From a checkpoint of a small transformer trained on Wikipedia.
Training: a variant of Muon for these matrices, 1357M tokens, 10354 steps.
MLP neurons of a small language model. Each row is named by its layer, matrix (up: input weights; down: output weights) and neuron, and shows model dimensions 421-612. Each number is 500 + 50 x the weight over its row's rms, rounded and kept within 0 to 999. Numbers have three digits each.
After each neuron's rows is what it responds to, as a language model described it from the Wikipedia text at the highest values.

L4.up3570:458463462546510469471532455516514416400578555513467515469540568611496493505477476598444544440494542488476532414489429519441505485554468455555499587464574530585529537452408536561488408463552486441552589560453511409487507363563553527511487491496438424452427546479469620456406467520451526547547474423441588490581526480503522475551490548524480453457437389470484460476493473556564560402464583404476522506510520465481502459503557483459560518549480551496474517443508517467500472491500479398469475534487507369477440625568569521493568492480514454473455486513473429539541459472543527494
L4.down3570:554552498529501434540535500642535507425543472397467455448549456545511467465501517463490558433525506459454456482484572438496536483540531500512482532503506514577603491496484533525569456510481538482427446612476513496544511467554520533488559441511509501498409575513561468521476476437431605535466530486607480408571590519538531475483472516403480533504503511435486538476445560537445567420531439475513536471540509512526526418522535453445484548490508478478519451536507447404449489533498471321529513499550521498498544532412538573479510557456539439487618440440488429517587476408462477575
Responds to: Temporal prepositions opening time phrases

L3.up3846:537539542510487490534528531548530537512446536507537493490403529521453363446536426517515459476438518476543441417523491596472488426490465562516450415554480508530614521578490516432409559514431512529457472536450497549490496545487453507517519479448543500508495523470454605496587442534473528457444469461394494502482548567524440397509449455555562504460400526462478452516553562608499497398505565486530503467652481491481517532493572509525500476386563537472492498615475569522508578421479485547446513527532496529547504537475522510482539561534521504514457560589497511487507426516522602487
L3.down3846:559469451470472531441517441456452498545537525492464609472467410471532446470490504502512459486536465387489530548549535469453411571438509441468476483502513543514484494494425542497564470483453425418531478502486457577575523477555473522545539535475528508517472463387488444571473584508579503480425528504552517394420455565451443558505465553421531481530461472403464551526455468482570564525553390506500539493484503567494493433423555436527492475492426554503541503549496622535361466595534513516493442560584514602410578430629450506544522533565387508476513514363457421639467518529523524525
Responds to: Discourse connectives and adverbials

L3.up599:526538476596473484483443543413447502490518566433504517464552458523566440474453553444466487529540384520477520530453560477432561558584636502591512458614525518450636463459476497512532583439540462436465513528492437595519466531500505521444604443354510455473522477544481481605512512500485472577455525524542515598556445543478455461398512553591494506565587517574509425389468557457524547544518535451506555557479513460508482552517572356491507447453503463508604467473465466560384559535442501567524491448474485497535501462472452524528468534506483440525552454436540572544538561562362444513
L3.down599:500576559556530409546489421511523488469541372441536478558502455481551513467520543540533427497470393569544434530516427413581511457527542462541467505441519564550500437482537554526448483478491439533512545463494535568513402477551501532410542538518440492495473552452626506491364451475491495513462514513615465509431500509373471470505506511455549496576496555498550562488466388550597569560485510510515456577550496507530458540491464501486508470533552509530503417500534464427521454517482534430462440467552577462585512416534596474498511500483463424576516495488498457522536435508488549517
Responds to: Mid-clause complement words

L3.up2114:548485402500590449471485457524531455563516467548561497503443464460376551487499458543507483401547499446509448477461451452510517444415413481444566479394423514470450481550520532543451541435468547442566513511565447505443526464452544483520494479587554508430444542542489551438555533532475516535560508596430415516515531432513493447530515530499505538528496373553495548431554467547462571539490509425416481349573483436423414427473498431518496498520479558448580393510414502408481523482443537439507459629521575494518368488447517417523484430483566557489410471517605495530560590521439488555
L3.down2114:454522509472456432541587526499579525507514547477466568441551502540509394511548468507433616530512473375514475468441479499502440504498533456541510456530459504490555548445461453457474460544510487499546516506468543579498584527457498504538408485416470467494534364456434448467500496517542452464506514406513494461541497559514543542550417431512481490423536483567567495475493573467412462559461526420517466467486524548426510514521458595531484474495496550571564644553535509475503490439444501421570513535464552472481469512529439566485446589477511561549530565451480458484485524521533463453
Responds to: Copulas after subject phrases

L4.up3719:537498521525437497448530447545496417516460478540465458541457472513517517445453497546417477534606570444482508571550467436468498593466406422569523535490562486532510552481650484565510576565511440456520559377462583537532464454483462504527473525471390492491443533581514458550559527544496421501452475497417548572561424474520511559559488475552472517533476531632486497600462496458428529459535407581437473511523504539399441609450468585513499483435490515472495514426385476517476566477536480483417524488479547434541473465535531560483524470554582539516410586414384514583507521501467547479
L4.down3719:500442476547478486514505448487626508438440568471376531531396436527523455493465535432508558469528408577485464470578548504590473454505520484474490542452546463390443538527479431524482543538440482555509539493535496528484531472430493480549501560423552568513480474440468419492547482467499558438545552461479500538591547503420572380534442476492525579370452452516564526435488512592471565578459397447545490463560500492465481558543513394478539460475559540518585455540410520463460529475486497578484404540524486499469454418502566525555485569493575514522496470484534546479485548570519446559
Responds to: Word-final derivational suffixes

L4.up3860:453535507486569613487457531548527483444553523482495533433586541487516492445519567507430482435512520541348508541569519498447625568470645569451488468466516483556523547471571487455419566554420487488453505406581522497482502551448577483532517463540525515418520578512582565410400419471483474531540555510551513571346461446513561492584472455487531566465420546520491519547389435495466468506513558523546471441482563458570409539490420484485491545481502515503533481481423501439497497561442484508504507537513530573462532457417449483464528523418553442531426474453573466456507530556470505465
L4.down3860:399521499489519546536557516490479461447495502550542506434534520486542532476551488486516472533504433489532479548471491501512484560594471438533548549513439569530434487432449487492494539535419469455455564509554377466419455528498481410511513472470490558436531510539435538421575530542435446410525512492516492468513525488616427528433492642517468549545465527420438531506605481590553539530507489412462481488554484491456474537524456422507476504586531479520443518453511570471563511480494557484427498483552460591483548546475521469516476433535504457577497487513404535475542462494483515469
Responds to: Sports table number cells

L4.up2490:516552411469527472469507511451484493555478491464422452613499506510531462556464528515462617432470545508450493538392622553530479538541549414494367568515528440460494451535369508553522446507429538586560583480551561531463463495448506569454526478499426515514460531499463411544368550513492524507479534447523530513535440521520444452491521537396368484504455584486589590516460451489510568490454448590497508587439527489506535580564563500513494554501474510440493407549539505459562476465484512506483511578537534447488492554494483448479442534537465541471559519408521524478468480499469511539
L4.down2490:494428453515524508590619484487533444434470523416569520517455445495468466543404525535475576459522502447453570436445589547442463467501542521506433575509462519584481536500420445450492507540519521544395558476534511522439436637512472511506527543587542521554501432565428476455525465510432442471517477297507488416521533406518447462532534454475457484437495602515575485469497470447517502522468451529545456503498439513472537519499511452522486559556547530621405526519494432432473421470490484503410436500486556383453418558481481477510535491495464497525553499434531552420582496452461460536
Responds to: Pre-infinitive verb slot

L4.up1041:548499520498473570540467571520541532531528495595555449471429469542519423505558567500523510457469555514421546541587468465584572457487436445415597491406446553518516457400505446535389471459576428556495508585500583525447373491522476464470472530504563532494520579502455455553571503581446482481492542594511444503471426468466524497558457500542538538562472503512607534460569481555525470536480525460576476462452566449443548501490548480518523488591490457423517404425438539517477490532498566489499499458523484463554494377433508444455496408479584438560505523490487481427522512496581522549
L4.down1041:492419515472518535485360529556462475590520527522483417451586504495524503453524430488526460416468473545540484571532574392457588441499599442460586509487496504566542507501544503542504469531547575480426504500505448520601468603556493538531556578465578528549459531575554452492517401493543639477502566528538470391453539424509545469462507521550492449583487454463533508555508394492502471482494470442504514537551497493459520511493537544531433491444466580494571456518478525466527521537458445404426575458545544549456400397522415522403453430521434486487536470519485428475549561585485538560
Responds to: Person-description lead-in

L4.up2579:494514467459498472494554595502495520493554526555475594559507431489542604463484485502591530450538381513520528540455496420426459591472482462448478470466488497513571543479509421476500494539549538536516485513486470399440489434475479505486447592558455446567509566562487449413563440470465533554475522657528540471497516573494510521506457439463472468450531486577510618502485591577559414498486491558474474542553515469593445516523482420523463501530448556561587554554504553468416499459494521418521449435472446495577507489504457539599458526454539507521553512487548511577499496364477556488
L4.down2579:462463406529579454618485461497434454444570544522487523477495549520526580492522562548517557489501473565434406491468489481473549500567452477496446336465498663510468474578495465487519569502441520479506457473487479416589486491460585513466483550518443407381496481534598452418509536483416528546419529477377457585500520493492508566465388513562451462495535538577499471440439572501410397398494465506428498581477397509478524502490507428533484515459563446462434433567501555529510514460446555481483487448448451481406491425503482532581497528536471466493487505568587523485459522539496464514
Responds to: Word-initial capital fragments

L4.up750:438488488543383466483484600518488562450426471508525531605555467418511469474493486486395575511478563584625456460470573525543509536460525458462369541531478548563542545437485527500583536458519481518480589590564540525502410455428527565440547450623580449500518501480427489433437584542559412506529434444559387515535503555466481589532555426486485495487427530571454470508466493400514490503532393575425466581547462435561548544479558440577509539545432449526606579531470494387447430527498419532527481436550581448506502528524467509509575570421540449544493440500524462491478475550486458450
L4.down750:480537385486544543480406448460519561459426461410497559516578519516517560464491451444477495503407457496485445535509504481566542442396473537500541623434483466496448493452531554516431605446511527430575500490504474439506526542519506465508525499647597572456512563506469487583475550505493573489520560500502381527572568520474584565468415482557466565385517471513453438499543538462453504508545402484479473568462490496468385428601548441502531470453536582528458496571513371526483466594460513512494575480421538471526494507481440502519399465541553519442534583508484376593451575533499433514
Responds to: Abstract adjectives after "the"

L2.up3516:463578476437409419486461455461528539486480484504446613480540428549544484552469480491445514517466525531553529494518554514488528445519548447540454484564479463394525447566591525465522530478445552507428535471474580394567510562452482455442579553555579539538496415394508480543418470459573522508560501560471476510448608572545567578492532461479467497570463525599490460497485461469549434514527553566531542607539468490520500481521476439438519518439495430507580444508514468475499523447474457546461532465500504442590431548508506514485465448516526394569529492364529613440420620514429513467
L2.down3516:502499489553547601606450454502554497484452490524504446516552516495500457521522463497471474431464440465513506465480431449474482450392591490516562498429496468564517532536533571504447515447541549458512616528502390583498469496528514529428542503543396623484566429452560513484513412517516397484520464515599458464537536541539513553487472527544559479521574457530488442428432463484548538543488580554483503515419519462432487564513477422389506521509478557467494526519517531459532437479493533560476434493556535450442396475496529478520459461569403549535388473469480464459442561538462469456
Responds to: Generic party/entity nouns

L3.up3318:486523551497516400446479456483475482448499633372444506517574535468403477541506457544543455498536548527449506492501473498509483431445530500519376489481496412422622440484532469454455535496478511508514522576534587486418523477570561498500571431498553419458481491604476600429513579467400529498446563520496483522482543588537540500559535467463477466518402455419504478531559552569492464471527577455419595470505457573550485504489528525538528490544562496559487373491497539515477514478456510591563380443483478495457540548478489513552529500518520418529438469490522466567474462490548500473
L3.down3318:459536577388434510430496522543548494480527588519471487454568509500537473461429525514579628391470458566519514521579537447541509538563566537633528472483494532470484531488459481445512476537520577478490549518457473433482458433577526397480494528349537410501568424499516522520520530548492463479533508493502565525523491452531439514523462580532464524513570528467551507502475470509442409394568502536529527386488486481420533498407534497453445494509363484489547490533514553479504497493527475441496536578595456481506524485481584464598491491533494431476514429571465513560508507462542489440
Responds to: Time-span prepositions

L3.up2443:650499481577507515472508521477510504429468558631556456657500545365445491489518464534459504506500498452453480481472509448528490526579512492512498505504486431547530569524530498494502548523573401472499532512536585459504473493392545516554418481484464533472431552508513512445583514512459420432439500510546574470585523529488508570541585485522547476526374519506558549492511541493438567519578487428608420485559435558501480448548483420492558433428432582398458535497541507559458528489457476449522500482484523494466419480601546542542507570458514460470434452507570414474461534521419474516
L3.down2443:563499487494509517519478538479513455604474500555434446512534506499526466568515436407477509553464602378466451570575593430552535458577475524430374480584506520423463567496587485507511510526494526497436505469544609452454463403434523444497458557535554525508444517491506535485498554527496522491487407517454432438547440597595507501508467471469462483488417420517552520416518418463576550520503491460444522477525532512471538549517464416583452463473537497502481543507500468514475507476494472413503378522533523519486497453490574441528515506494485520507417529523501450475378462533482581585
Responds to: Adjective-forming suffix endings

L2.up3995:540488330480511521531385521480541468596427535489548453423463502561491531457541483473543504503506585547567470503511510476451540528546499485522463512523523479517554498527480432484475455537412480447492483471488485550466534423492502534494426511459492442487448400520617514510525467520544519562536452451551503493478584489455484601404457531535342484527468518500518544569529565455470392592483542562518541484567482469476427456475488629552513432459579346523468476479515578505404546437521617420447471560562474486500520439471542471580499558477390473388538453507540523500571479522453509440
L2.down3995:512495523538535462494478489487493411600458449588479556517520503600536504459513398455472478306588547448517473478552492531527425522445573517451540497579374456596534457475490483396524489524477516510487490451513511590456502468418515532516441475498616530386456541478562491475546487530496584484456475461528493536441540511497457492490503483495635477520507525482547545469484466547489527508528503495463456511485559535612500487543547463599496434461558607491518615449454511633568457515455501535529530449541570498532465393491492542463609520471465564438483538502512410483459392471441493498
Responds to: Can, months, word fragments

L3.up854:484552461568446473517439523400512437468571603492490470485511501446540589485534526429503570570523441545525528482437511543475531538442504372418572549534567424592486438466493549520482434511525523526482464480552575548458467492452494476504452538361517604449527495502463489552530510511509497523453480361476515525405552458583427567537472410496580479628472519476513362515447528447480529458539498478351491508461561605529395605558557561503455517444416518438395392490461532557535459536488463516542505538574599500505513458539459641419546504518469370479448546515475403481506448519533546511
L3.down854:512517660476600508569496532436518532429552469467398524568536503432531410528455461558539477553495514498487417531405544500394475487458473486431498442596507443587599449506445491478472394503575533511455465586494534616547497527474527462595532522529583408463459413553486523522532436484459401477488542509557500505417522499524549421497465519554388506593449514456617479495508448425416453491424548514500528500522536522457433490423518513508604500505519509493528522496575419494483422401456439383487476557551482512520486502485559588525531520521479558501538547524495471473530611480411428538
Responds to: Clause-continuing connectives

L2.up1175:518488591517408467493483474534553548567484575503538469583525481522468521584513561471572554488553577582451502461419526476485402537551524453526491526463555569498480533498450492458467522446579470606496493471591543544426493438403572436485532567476433457459462500415515493501566483472473464500462541528522528492439413543495465487466546442436545428496441548566492490647562438560513458465469560395450499531378487553478446500524500416411500388601522528521474479512506553543555509528485403492516444563568522423483498459531528476597447413546502426520559432520619515539495510516479504493
L2.down1175:501506405493461495533498567418481427518470445479457579455495570539496438422512447623480548484543513499578558459568469563591545388485478557452493464451478529487565407449538531519484484443408479534468492550500490505502464455494505482494580471558504546560502436556493581564576482571662449504555440432602477511567494432501452457507509474537541538458445453542441451414425413417511522483518528539527493473568587475540536491495498525436440569405441463511456433459465507513502563484428464571567443584430493551627540594505535497498560516430468466471461459461494501411548548593464460516
Responds to: Post-verb directional complements

L2.up339:448544464563521593513533524453576519506503521517440488539454466394434463431405483442534481564520588548348605489525486507540498445531534520517557554519483498504479533555504560626454432462456528494503493522458529412508469502515506411519464498446419513476508534467510476439611536470476533578455476465483514532539483500476472407512508510555510555497514522478484505530546511550553504584563459500493491541472477468531422500626443489469477441539473503596566567539450394438575448469457469416533541539502482486512487520560577503528413519460495502575531508517506488536503377536394489512
L2.down339:491548505428457478498515505512492457472472469521491496626440484575426494659509458510449452523481401492504534525468449433438445477430536493489502540492475439362426485454499420525573550521482547467471498567489434530610552463491448525450536441487478597525562510486511554439528457439471433524570504483495479494474387497579499461586500511529533478476490526540453525575503522576534445472561548541499511502456440474519506485556495486579481492485470551473584509488512503543540428445476468477338516538547560474591480474507497426473534563509485466448538442539540496510426517408483500564
Responds to: Start of noun phrases

L4.up2426:501539537411551526475520514551493492486518441521456423527457424594531603463533499509564562488537525527547557467548449472409412550463558477469457523438532492465515485561512506535469550440462470473552578512599501489453531475556495528542445487458528463582576558516526519431417507463532532582572521472416481446489502467581501552426483565412522491447353494561529419442555599537470502555507467484443510506538583476441442543562457505521464395468531535535392473487511505480491566419549477497544527593583590475447465462494443501516398429560543507496497560513549547566537483447482387509
L4.down2426:440363564545507512525504432479572565528491523511508547525544464400511478462474526419370450543469495483480503555545570508513550443454473461465451459516516528519410529446550489373424473476519527505529377606462476483530435516406468579549614522494452531416537563473522439501471457500497551495505455512549520512549477497446503561517499451512477407547497492518508560505489571489543464474456456523504440555475485471551498549489476412465568502602446403425502616446537472431522467489500549524410528495417514370533447568529481480461599473392497494591573526508496495530508512471471467453
Responds to: Contrast and negation turns

L4.up2553:515466420546589460563570487503449506448477390453523527502631449521600526555483442518412515472456545441469505508518501461548473483451530565521474554577525477419469518534494459449553530470476470541498478487384417469551550566439532492511543432510598506499521531438520543469502498562569508526466580568476488502425525488523569487468494526533463534525470488356489511446491567492563550528531477493555513440506555505502472454450538563456465439443520531445510572445493434443412447475517415449531489549531486502488528483545448521560486411426498491503507484516580449471502522571504543450
L4.down2553:473549381412441504504463550524402534530478513516532579428486493564480521491537509421512500406509460471573462573520465524516517396431520444481500606406486569438489472473506459467557451540508499577484442545536523566526444497496541495455418408456525406469488468462469433517472493519447553442589511444510529512501417536463462512476357520468515504438530493465443459536490392471448573392560563524461493609562478443606447531486584467523527525463469417499499473525508482403580582558512576422507426520574465505469470602411489482499568510469495566538483567433444582541500519479455533514
Responds to: Predicate before a classification

L2.up110:460509435536483477492545517492522472439512543477581550472514472584521522457435508449536607474500491518485484543550424496600523536539491517526515470477610514509570499521438484522479492523577507451535580486466608636534510410456534486517535583478535525511520484493604511502534560593481418448488478451516588543484488448385533407499452455478550441548506509468535439475553519492542458493506527404463484554546545478436552530538508410527493472450549531475558429568561431554534415461526502501415499532554509405492491402556508511525539519561537465477479637500469485501550512618538496389
L2.down110:485528428531456488477452486479551519447599510447540573570498447478408558439482472531394489492454501476503484499533447408480563429500536465498563487532528381552565487481488450551449459518522515470448460400453523500512519448516498563464428528473571562443495551417542566489462474487543520508509543505525401481541391579504441514549449582388467498541453530474520462465550492526524588456567514527438488473604552503534463555463500542551546458571441478508581462587495403462557468483446436505447538554521429534502449516524471401575551467479514498439445598491501516541386493552444520542
Responds to: Qualifying modifiers

L3.up3666:560591504451458485500516454466447481486601543491502512492438406525517469414420556593455522474489566528539577636438543405533405469420566447450545471534440465435582493607577422448496582421535513454484493532485538561494548502448523462501481349423449513427560503509518442389472456534485493542531557435494528480488437394565528493574394510453518512570442572486431424485447481500529526463547468448583518454506453493449481464502479501569561530427511458532614567560474478536527427570587460496468444534467471438576528442453472414550497433485550469405571481490529449502529486503513309463
L3.down3666:439490553428543543464569541567520502457525441557525500541532505519433542532444528468483415466590539562585473444523539515459544431564537552509553506501517486533551540407555578509522527472521389483567577557507572351478570499518498454525546471461597520472415492411495420596518504469500535460509624540543478467387443520420482481530576568549376521468496495452561450413497551494487463538471507517377563517509549475513446482506523513498487490428478574498537554518456406547455595423467524637524530433534476572452524550483504466501521545569436527532457531517509470548463440423462551513
Responds to: Start of new name item

L2.up974:550550475556513523508484588532451513425528517471489413472492432316530443488492518586514518523593467474446497498387477462568504461465482476492497454464494466587512539489490494431376549462551484439562516503501475525412463488522440560541455602576470457487442519451543537541454483479558495527495483542496579508478498442455508522472530468516488450494382532417494505477540563678474445551553554587569458471506506605416447503465483585516430568483405423533468488573448429452513593356431561430527495498463535414467465452485522477477551447473547521460429527518541575469481411594512544617
L2.down974:407485550553530526501499559540493431433403462522498516503542496562516562476459547520447476423542443484474509568502431484497407475491435449554541522535528543636537495446469547506431513553518577545523385401527462490481523479466478508494539444430556535477481464407468543496412478506479493444415489563488456574463585548556534474478418464478500480469392451489506521424401497576393575549549427449594583416519497492417537450475450550561490458493449451501516554530488576587495569394527471550396473426433539532568571477492489555558487427407498521508667436483490498493519446537543432468
Responds to: Predicate noun-phrase openers

L3.up744:549441489607489511451456579557471435525481500545549503479426527518497447486490544560427559567474514462345509442538504472581558520506546513445611551455526527490489540508493486440469559488575393535409470561487640476440412640484499460510494523488468546451459457508463520591498536462455498490450537609402463474464574454490444508500390500501586522552456459567558551462492523517466462427579456542614536453566503497435518510512535525404496493567463457549508507517461524469426403444521512479580546389466511419510440644468600492559571465454573488449440639503437448430547504507531531420
L3.down744:445540484457559480562443495493401499476475485507521464518582522491457510528483628406575441489503513485518541581529416489449515484494504501545566521477523541591493523530513509507514461440585525549482485458466481486512525543538507581497487530603519663592560501531478478514422474470517454564609476505502457479511552449494448466504517568462564538526433517575431525514436473572530427470488472533575526475540505465406443544445543581511481506438554464474538468528506448468448506502447551507502536466441460439551470485529552449568407467482531493463533544487519443469545479492578416562
Responds to: Role or status descriptors

L2.up664:466550460512492491492492444454535560423455459482541512548571451555464606483520493564394495443542462470451502526489436562465599516459516556531517543488508436530552471570510598469486485419523487518548533425475541527523513537488561482503503355516597530452548416485444498585409440460497516513585535426611500475500552570492561506456460479584519432513464466474498461463586545490559542533480556478500460455474532480502480486519587578473564544559467514474490476537449485563583437484494462524492384547451585446540406555490524497462594512427561546547523508517532489561444494456430555533
L2.down664:565545541563470459506495393430440532508440490566438543513505528491508465589492458499528568414474514419551484532540519453482485500520446534547464534535541573399542548548505435474514534538536454472552508575530457627524455384607495520344524431474449561432505533378521521481503582530600548437528521513532456531534545485540601516567412477398582482491509502532489515500490535562544456447542554505510424532429544489563396482461365463379493451435476523493421548496512514489484475388364588483508552418532487535479535461487512546476488514490516507476458459493480532475527458563518598495
Responds to: Verb after "it"

L3.up130:470516483529502478491495472461486449519446431502429523578501533556416480517511540476556537439467574536573540473460633562498526494517503472515463563456471462534471487499488496479544519469503488555569557519503557629484430560539496539502483454523461507539471502488426419489412510487439523396465478494431480499488519498448465480476469518447483441554496594516553428431548459508521519508531380524510499627416510538544500506502533542515491541533523462525480323508600533469520473453474486555464567562479600470549438517467444525607477476546488473451481504472533602474490387501438480542
L3.down130:521415464536531502510519540400517463515438461482504504488479479517437543522466519481431554491491568490466533397504593505463519439559504474515430553452448474524462487556465541441460458563486403581438539524500558545492472574502531584540526505488592586533498435525422518469517485523478468531536508423575588434497471502509498468493525452534452481437547564504505542441484402516522489544431513571568501519474535459500553435418521456508505552544559533500448516512556476502526530500494511529454531551506655448487468500423544607632526480572527474467520543436446501411573494458388504569
Responds to: Pre-verb to and modals

L2.up2380:483437442514553434392538438505540479435473466562528557520483473460450410529454459464556506479504536494497459548492535449506419502426467534494454461508533475443492558564540566545489534543459496514513391486422522469533577593398471571511544431452464590487514514402470514518480456520600518504485482450468468578503528453455521431567547550547441494415443519481484444449588485492476462597538536543561412458507458521562484583528433544562469504527389454447527488527506576389511534566511467499553537508567450563490457551521556528525519469433501552500516470428480528489567373506471492510
L2.down2380:526490403514534521504465535591547464547512547519552443509514474495496440451491478488508535463503523414506473460573551490466513424552479600507497497536476503478549567415549552517501441579465424552510423580459445514494519506574597555424526518516554515455560400489571450410572477504523511476510440480458485596478491480480462432437504545588492510481475484525524606453444580466439516480501560426473511472532442514550491590457485528530491457475482547476439607460501524500525479441420510461524543502471513519566520500507469446556486490527520498556424491547511546576473514551503524443
Responds to: Table cell boundaries

L4.up1346:510520438515534441514519490420528495502500571429541538542500529549635470525493555429517481475512571504499529480492355460465606488494471454617505547522520468608556525493458416552506439594541589560457490593561533557520585452519484478478570455527605487574491574576505375424508566499497491461554525554528476444494492481546522477493559523484532518474480565494535577652533482590467391603486465446384494607507509473520428483545490561538496402553430488470470505479478468473514492493444496445371475568507497508467493546492479514442408447457435451463637478497576471489437505474511443502
L4.down1346:576479513562529431469587441431526441539531576477472430507395575616467506517414550467512367508515423500411477443420488536500502432410529517663520458563529496523532586503471504499487558515438483477582542495405567452569463511395456483494540513477434487487479590527509547555461476570586455490595515544465502473562476512547463488514529419523432527454483564525433570500508489526492476584539450471568497547657605494511469466501589499515588503499453522437471478539490501525551489523500498460526543503525436548501530513453614495543496576491554468506527583460593544518477464458490451488
Responds to: Pre-verbal adverbs and modals

L3.up456:470501441457514526458429472416519495506634508573457495425477430432555632507529463559587494591505503466512532500433451576520567487559496511454423482518429390426566520452531443532456452456444492567397589410476487470467435500509514444441493358485484589376534427439478550484525584493608484522472511489477529510528447535460468580441491498501531546507481471553501450451535495538505417606476503462515456553521560598581527500524486396539596486530476490486527463504527357507500569455522476558479362508495561541549577543462509505518505433501476523495469452476535489529424493541478477529
L3.down456:541541538391489569475475596477537488465452545561461537459495454522567488551422552507426506545479596605476505515541490560463531474527477513456566492376477407538522445471470585536485504555493483521443530483450538458521431437438449448488462443525522564491502486512516411606549583539520459480512530577523544483372372468538497562528441462475466620522441545459509513409482428487493500489487600462517453513489459449616539501433408475644481466420486485525514549510486474499502404467500491461525457490554535518412584496530454567366477476444481503389580482427600478476544576549497471484
Responds to: Stats table column separators